Part of a small language model's weights: capped logits, 3785 steps.
MLP neurons of a small language model. Each row is named by its layer, matrix (gate and up: input weights; down: output weights) and neuron, and shows model dimensions 128-191. Each number is 128 + 24 x the weight over its row's rms, rounded and kept within 0 to 255. A neuron's up and down rows have the sign that makes its largest values positive.
After each neuron's rows, "fires on" lists the tokens most often at its 100 highest values on Wikipedia text that the model never trained on.

L2.gate279 [154 133 104 135 125 118 124 112 128 142 133  93 150 203 136 113 119 145 115 130  98 116 176  95 162 146 116 120 145 108 121 130 150 153 151 157 153 144  90 142 143 134 106 145 118  81 128 143 128 149 101 145  97 126 126 111 117 131 151 104 161 165 130 159]
L2.up279 [130 112 147 124 131 153 142 119 148 139 139 165 162 169 158 125 121 100 144  89 107 163 102 111 171 159 133 122 141 181 161 164 135 146 129 127 117  94 109 118 168 114 129 139  78  87 159 129 139 126 145  76 108 106 104 137 121 106 122 121 114  75 172 139]
L2.down279 [142  92 126 114 132 127 138 138  95 100 126 112 132 112  81 147  98  96 130 160 123 108  87 130 101 130 120 113 157 134 168  93  74  98 105 128 146 112 171 136  91 127  98 122 139 123 124 104 118  98 131 113 149 112 113 157 152 101 118 143 147 148 135  57]
fires on: " f", " c", " p"

L2.gate564 [180 145 107 129 154 104 167  97 166 130 132 123 132 104 171 106 150 140 172 139 100 105 138 141 131 105 133 187 157 181 140 136 160 106  80 150 158 153 147 149 118 128 114 117 110 194 162 144 178 127 112 114 119 136 107 155 113 124 117  95  87 131 139 145]
L2.up564 [134 137 140 109 161 131 130 146 151 162  75 116 149 145 141  94 100 107 102 133 149 129 121 148 119 157 155 127 120 129 111 136  90  82 141 117 143 118 101 124  80 122  90 122 151 127 157 126 154 153  94 137 164 151 153 145 146 146 120 108 142 108 127 128]
L2.down564 [131 126 144 141  81 113 135 167 174 117  68 138  89  99 111 102 118 109 107 141 176 126 148  96 129 109 143 106 141 147 138 160 128 115 198 111 127 121 139 134  85 149 116 135 125 119 133  87  93 158 116 110 134 120 142 121 163 173 137 111 107 162 164 133]
fires on: " Po", " Pri", " Gra", " V", " Pa", " St"

L2.gate74 [152 166 106 114 126 106 127 135 109 119 104 148 109 157 113 159 129 125 134 139 101 141 132  92 142 102 151 127 146 140 114 136 118 108 113  67 172 149 128 116 179 118  72 125 128 130 129 116 102 127 134 143 118 119 101 118 111 105 117 134 128 138 112 120]
L2.up74 [134 132 127 131 130  96 124 108 127 121 127 164 109 161 105  96 141 122 114 157  71 123 122 123 112 132 120 124 129 119 138 120 132 135 118  94 108 150 101 106 126 167 145  95 149 145 110 124 144 116 108 137 149 109 110  63 137 147 141 126 128 144 137 162]
L2.down74 [136 111 131 168 123 122 165 116 132 118 135 151 134  96 141 108 154 136 112 173 126 125 127 132  97 118 126 141 172 124 129 125 135 103 135 154 123 143 130 100 106 145  72 180  86 121 101 131 148 162 139 154 119 160 128 110 123 109 125  98 123 116 147 139]
fires on: " st", "s", " an", " d", "F", " co"

L2.gate211 [159 149 100 192  97 121 163 118 125 107 122 100 139 167 121 153 117 156 156  91 143 136 153 163 133 118 159 102 110  72 122  58 125 126  93 120 100 141 135 136 148 132 128 148 142 132 167 164 149 177 136 130 117 105 166  84 108  76 107 135 143 125 119 120]
L2.up211 [129 130 153 158  54  93 121 114 145 144 110 133 127 173 119 108 136 119 136 132 189 143 169 130 150 130 154  96 152 176 173 122  96 113 130 112 142 122 140 124 201  89 139 168 128 123 136 150 102  96 149 131 141 154 130 148 114  74 124 145  99 144 152 134]
L2.down211 [137  97 102 136  79  99 129 112 143 138 121 164  90 137 173 117 170 125 132 151 161 127 131 131 116 126 144 131 125 134 171 139 110 117 137 145 128 106 106 108 159 133 122 140 118 144 147 171 100 129 130 119 149 106 129 178 112  96 152 142 110 136 126 102]
fires on: " –", "-", ":"

L2.gate280 [133 137  74 143 118 155 138 108 112 137 154 129 127 129  98  94 115 108 103 114  79 119  82 120 128 138 149 114 158 131 112 147 109 153 106 115 137 138 120 153 141 126 137 152 123 132 149 106 156  99  92 122 132 127  62 106  95 173 163 104 147 143 121 140]
L2.up280 [132 117 113 152 138 125 135 115  76 118  89 126 110 117 136 103 111 119 109 128  93 130 113  96 153 110 129 150 103 164 115 107 126 110 105 119 139 108 134 122 127 127 142 107  86 132 182 105 159 127 144 142 122 143 110  87 170 190 122 122 111 149 143 135]
L2.down280 [119 147 151  82 164 105 115 125 114 137 111  90 118 115 145 182 124 140 117 130 153 113 138 145 144 108 164 104 115 140  87 126 137 150 135 125  74 113 145 134 138 106 150 146 134 111 118 132 104 163 115 112 105 103 118 135 156 163  97 149  96 112 145 127]
fires on: " village", " large", " local", " close"

L2.gate505 [139 159 162 126 135 164 122 160 144 131 147 106 153 195 121  96 160 121 114 156  59 135 147 148  83 166 148 125 136 143 103 113 128 105 119 132 108 122 139 109 154 122 147 103 115  93 108 144 120 153 143 107 157 137 181 149  60 133 192  92 192  92 156 152]
L2.up505 [125 145 148  89 109 150  79 119 101 157  85 170 163 167 150 112  95 119 103 169 120 121 161 134 154 132 121  83 113 105 147 175 135 106 128 152  83  59 137 129 124 144 129 144 102 114  80 126 120 111 146 114 112 105 155 140 135 148 129 135 153  85 107  86]
L2.down505 [149  87  85 141 114 105 120 124 137 117 103 162 143  98 110 155  90 130 125 132 168 111 140 123 150 120 127 109 143 130 145 123 122 113 114 144 134 131 134 112 103 194 129 128 107 147 152 142 127 120 103 142 124 145 160 124 166 119  90 142  94 163 112 128]
fires on: " tr", " d", " p"

L2.gate533 [126 107  87 123 117 114 110 113 111 159 135 116 145 143 162 121 118 136 128 179 127 129 147 169 137 134 154  74 145 130 185 109 158 137 153 151 132 147 115  95 160 143 133 133  77 107 129 132 110  96 106 139 150  84 117 143 121 121 119 125 120 100 109 146]
L2.up533 [141 137 149 172 140 127 156 101 165 152 135 105 126 135 103 183 137 138 105 149 175 123 152 119  80 155 119 129 140 119 122  95 147  77 141 108 142 134 154  89 122 137 113 168 137  92 173 140 160 159 145 120 150 188  89 122 124 110 146 170 129 146 132 135]
L2.down533 [131 101 130 132 133 133 106 141 109 136 128 158  87 127 147 105 117 121 110 104  79 152 136 133 141 136 110 100 114 125 122 151 140 168 167 151 112 118 124 141 135  98  92 146  54 117 110 122 112 121 107 135 146 110 146 138 155 156 114 117 164 132 106 122]
fires on: " C"

L2.gate41 [143 128 154 129 131 141 128 134 128 141 145 103 142 128 152 173 178 151 142 156 117 108 148 144 169 119 146 163 127 148 131 152 124 109 145 119 137 132  81 147 155  99  71 119 110 139 128 113 135 163  82 158 131 159 108 106 160 127 110 155  99 103 164 157]
L2.up41 [ 95  88 164 152 136 103 116 103 144 187 125 130 154 130 115 110 158  98 142 133 133 140 101  91 164 136 154 127 129 141 111 109  94  96 144 144  98 107  76 124 128 124 123 127 144 114 102  87 138 116 158 153 148 134 178 105 155 151 146 110 155 131 122 166]
L2.down41 [189 136  94 129 130 106  90 151 114 100 107 169 126 128 106 111  85 125 123 163 119 111 169 171  93 120 111 116 169 120 176 123 129 145 125 172 157 123 131 132 139 127 144 159 146  92 123 157  99 102 141 149 130 137  67 174  59  92 142 143 119 122 158 140]
fires on: " ", " mi", ":", "e", " south", " c"

L2.gate494 [137 120 134 169 133 119 114 149 152 160 167  91 104 179 102 128 121 126 110 128 172 120 162 148 136 117 127 131 116  78 110 107  83 126 142 127  86 134 116 129 131 152 108 148 105 158 134 128 132 131 120 114 102 163 118 117 149  87 164 156 149 112 158 148]
L2.up494 [117 117  98 167 134 124 116 137 149  85 116 120 166 156 115 109 108 126 142 129 118 118 130 131 118 132 116 122 107 158 144 105 132 131 103 121 148 117  65 124 128 152 107 120 153 186 128 111 113  94 131 121  91 114 154 128 136 111 129 108 109 163 147 177]
L2.down494 [ 95 130 132 147 175 164 143  75 153 148 122 129 104 102 150 136 145  93 104 132 116 117 158 114 124 126  87 118 137 138 145 123 125 105 132 141 156 119 171 136 105 119 121 143 131 115 108 134 115 147 136 125 130 131 112 123 131  95 159 108 112 145 109 159]
fires on: " under", "y", " a", "A", "[", "in"

L2.gate11 [106 120 106 101  65 106 155 146 156 144 160 107 130 110 141 117 142 104 158 152 116 100 124 140 133 124 154 137 147 180 145 100 124 130  61 140 101 114 129  73 173 162  85 135 151 120 169 122 174 116 127 122 157 110 137 143 115  98 124 169 107 121 113 141]
L2.up11 [102  93 104 145 143 138  99 134 146 162  84 157 142  91 166  90 129 103 155 167 120 127 130 154 110 116 152 113 120 141  75  77 113 111 142 107 152 118 161 131 113 140 122 155 114 133 140 131 128 115 124 106 136 134 147 113 148 133 134  99 134 108 121 138]
L2.down11 [122 105 123  88 130 129 114  96 135 139 117 214 121 115 120 184 132 124 132 141 169 130 135 119 129 148 125 117 107 116 112 107 161 131 128 153 176 120 137 147 124 148 119 171 104 136 127 113 128 151 150 152 135 133 151 145 126 172 140 124 139 143 145 167]
fires on: " Ra", "ra", " Gra"

L2.gate666 [125 131 134 128 126 101 132 150 152 144 147  87  92 139 150  93 136 170  84 109 118 126 118 132  91 111 177 111 134 159 165 161 169 112 137 101 124 112 115  93 163 115 181 126  86 124 123 123 104 143 145 104 116  96 127 132 104 119 129 135 155 153 105 150]
L2.up666 [140  93  96 152 135 132 113 141 127 124 118  86 122 112 141  91 154  84  90 130 123 146 140 100 130  78 158 148 145 134 121 156  96 147 172 148 132  99 124  89 137 113  81 116 165 120 137 163 154 130 173 117 152 161 130 102 123 139  84  69 162 125 150 165]
L2.down666 [ 97 108 106 149 162 134  84  94 101 101 126 142 170 129 125 140 142 139 146 142 160 117 133 175 130 113 110 144 118 120 100 114 129  50 151 136 119 166 117 134  99 137  97  94 157 123 127 125 132 148 151  89 136 165 146 111 118 137  94  97 146 111 128 177]
fires on: "ra", ":", "la", "ive", ";", "V"

L2.gate551 [129 144 153 146 115 135 140 134 151 135 130 124 120 165 130 114 127 154 196 132 160 111 129 133 104 135 119 112 139 146 152 183 105 115 104  90 101 128 107 115  98 122 161 146 144 128 150 107  90 148 137 121 111  90 137 140  83 110 154 160 145 121 160 137]
L2.up551 [143 132  96 141 126 118 113  96 124 128 102 115 116 116 157 102 124 107 144 125 144 174 116 142 120 174 106 124 135 114 140 127 142 110 145 101 145 108  70 136 155 113 151 132 143 134 162 136  90 132 123 114 127 163 127 106 130 116 165 152 132 146 153 125]
L2.down551 [107 125 142 104 163 148 127 128 149 150 165  87 145 114 105 154 177 182 132 145 129 118 121 111 135 106 136 120 116 143 110 160 127 131 153 139  90 147 117 111 114 129 128  99 120 112 112  97 150 168 127 164  89 116 184 129 112 163 127 127  82 118 125  91]
fires on: " Bar", "am", " Bur", " Ben", "–3", "ction"

L2.gate671 [148 156 145 133 132 109 134  69 129 138 141  99 124 106 116 181 149 115 165 133 144 122  92 176  94 153 135 110 156  86 112 149 125 139 144 115 116 119 166  93 142 143  91 126  95 115 135 112 116 164 154 149 118 135 149  81  62  86  67 136 127 119 129 123]
L2.up671 [ 82 145 137 132 133 144 130 126 139 125 140  94 146 129  83 185  82 108 144 170  94 151 111 123 142 149 148 135 137 195 135 118 143 118 126 143  96 123 141 162 125  80 109 129 143 102  97 127 154 136 138 113 111 115 132 113 152  65 106 112 139  80 137 163]
L2.down671 [135 142 142 136 121 115  91 100 127 101 121 136 155 111 131 124 141 158 136 136 129 155 134 102 119 164 131  87 128 145 134 131 100 159 141 117 151 173 187 135 148  93 119 123 101 158 133 130 115 151 104 118 106 108 149 153  74 118 138 114 130 133 102 119]
fires on: "-", " ", " 1", " C", " G"

L2.gate150 [114 155 119  94 130 146 130 162 125 133 115 133 141  99 122 120 133 138 163 163 127  76 147 143 137 129 187 128 153 116  98 123 115 123 125 147 154 186 144 140 120 136 138 131 109 148 143 132 155 139 174 151 143  93 136 152 124 123 154  99 116 176  91 118]
L2.up150 [141 113 138 133 135 109 138 113 142 160 120 145 163 145 100 134 175 149 121 136 117 161  93 142 162 167 128 122 159 125 157 156 111 163 147  99 120  98 128 155 107 124 119 118 148 129 131 134 115 153 158 169 122 158 133 133 132 138 147 118  96 122 133  99]
L2.down150 [137 153 151  89 138 171 121 145  98 112  81  86 127 100 107 135 144 159 138 122 138 116 170 151 141  98 120 148  78 149 120 157 126 133 112 155 174 144 147  91 148 133 102  86 146 144 106 142 135 115 127 118 130 162 133 169 123 152 177 153 112 154 159 154]
fires on: "A", "C", "son", "R", "76"

L2.gate46 [115 171 128 136 146  95 142 115 161 143 149 101 109 145 132 110 135 102  98 115 101  99 108 135 160 150 108 141 148 136 109 132 118 141 137 116 111 127 139 130 117  99 128 125 107 145 124  77 164 128 133 125 129 136 105 148 173 121 184  95 138 116 183 156]
L2.up46 [103 134 106 134 124 162 141 143 137 164  93 155 147 129 148 153  96  95 108 165  83 143 147  89 108 108 147 125 122 101 157  89 138 122 125 185 115 132 125  94 141 130 128 126 130 138 145 109  95  87 153  98 109 144 143 139 129 115 169 138 117  89 129 140]
L2.down46 [133 170 118 107 159 149 125 146 102 168  91 145 122 129 158 152 111 122 103 172 128 144  95  88 119  77 105 135 151 117 119 141 114  95 126 129 125 166 104 109 120 169 100 114  80 103 115  97  91 122 134 104 148 150 177 129 132  87 123 132 120 145 137 140]
fires on: " lo", " St", " Lo"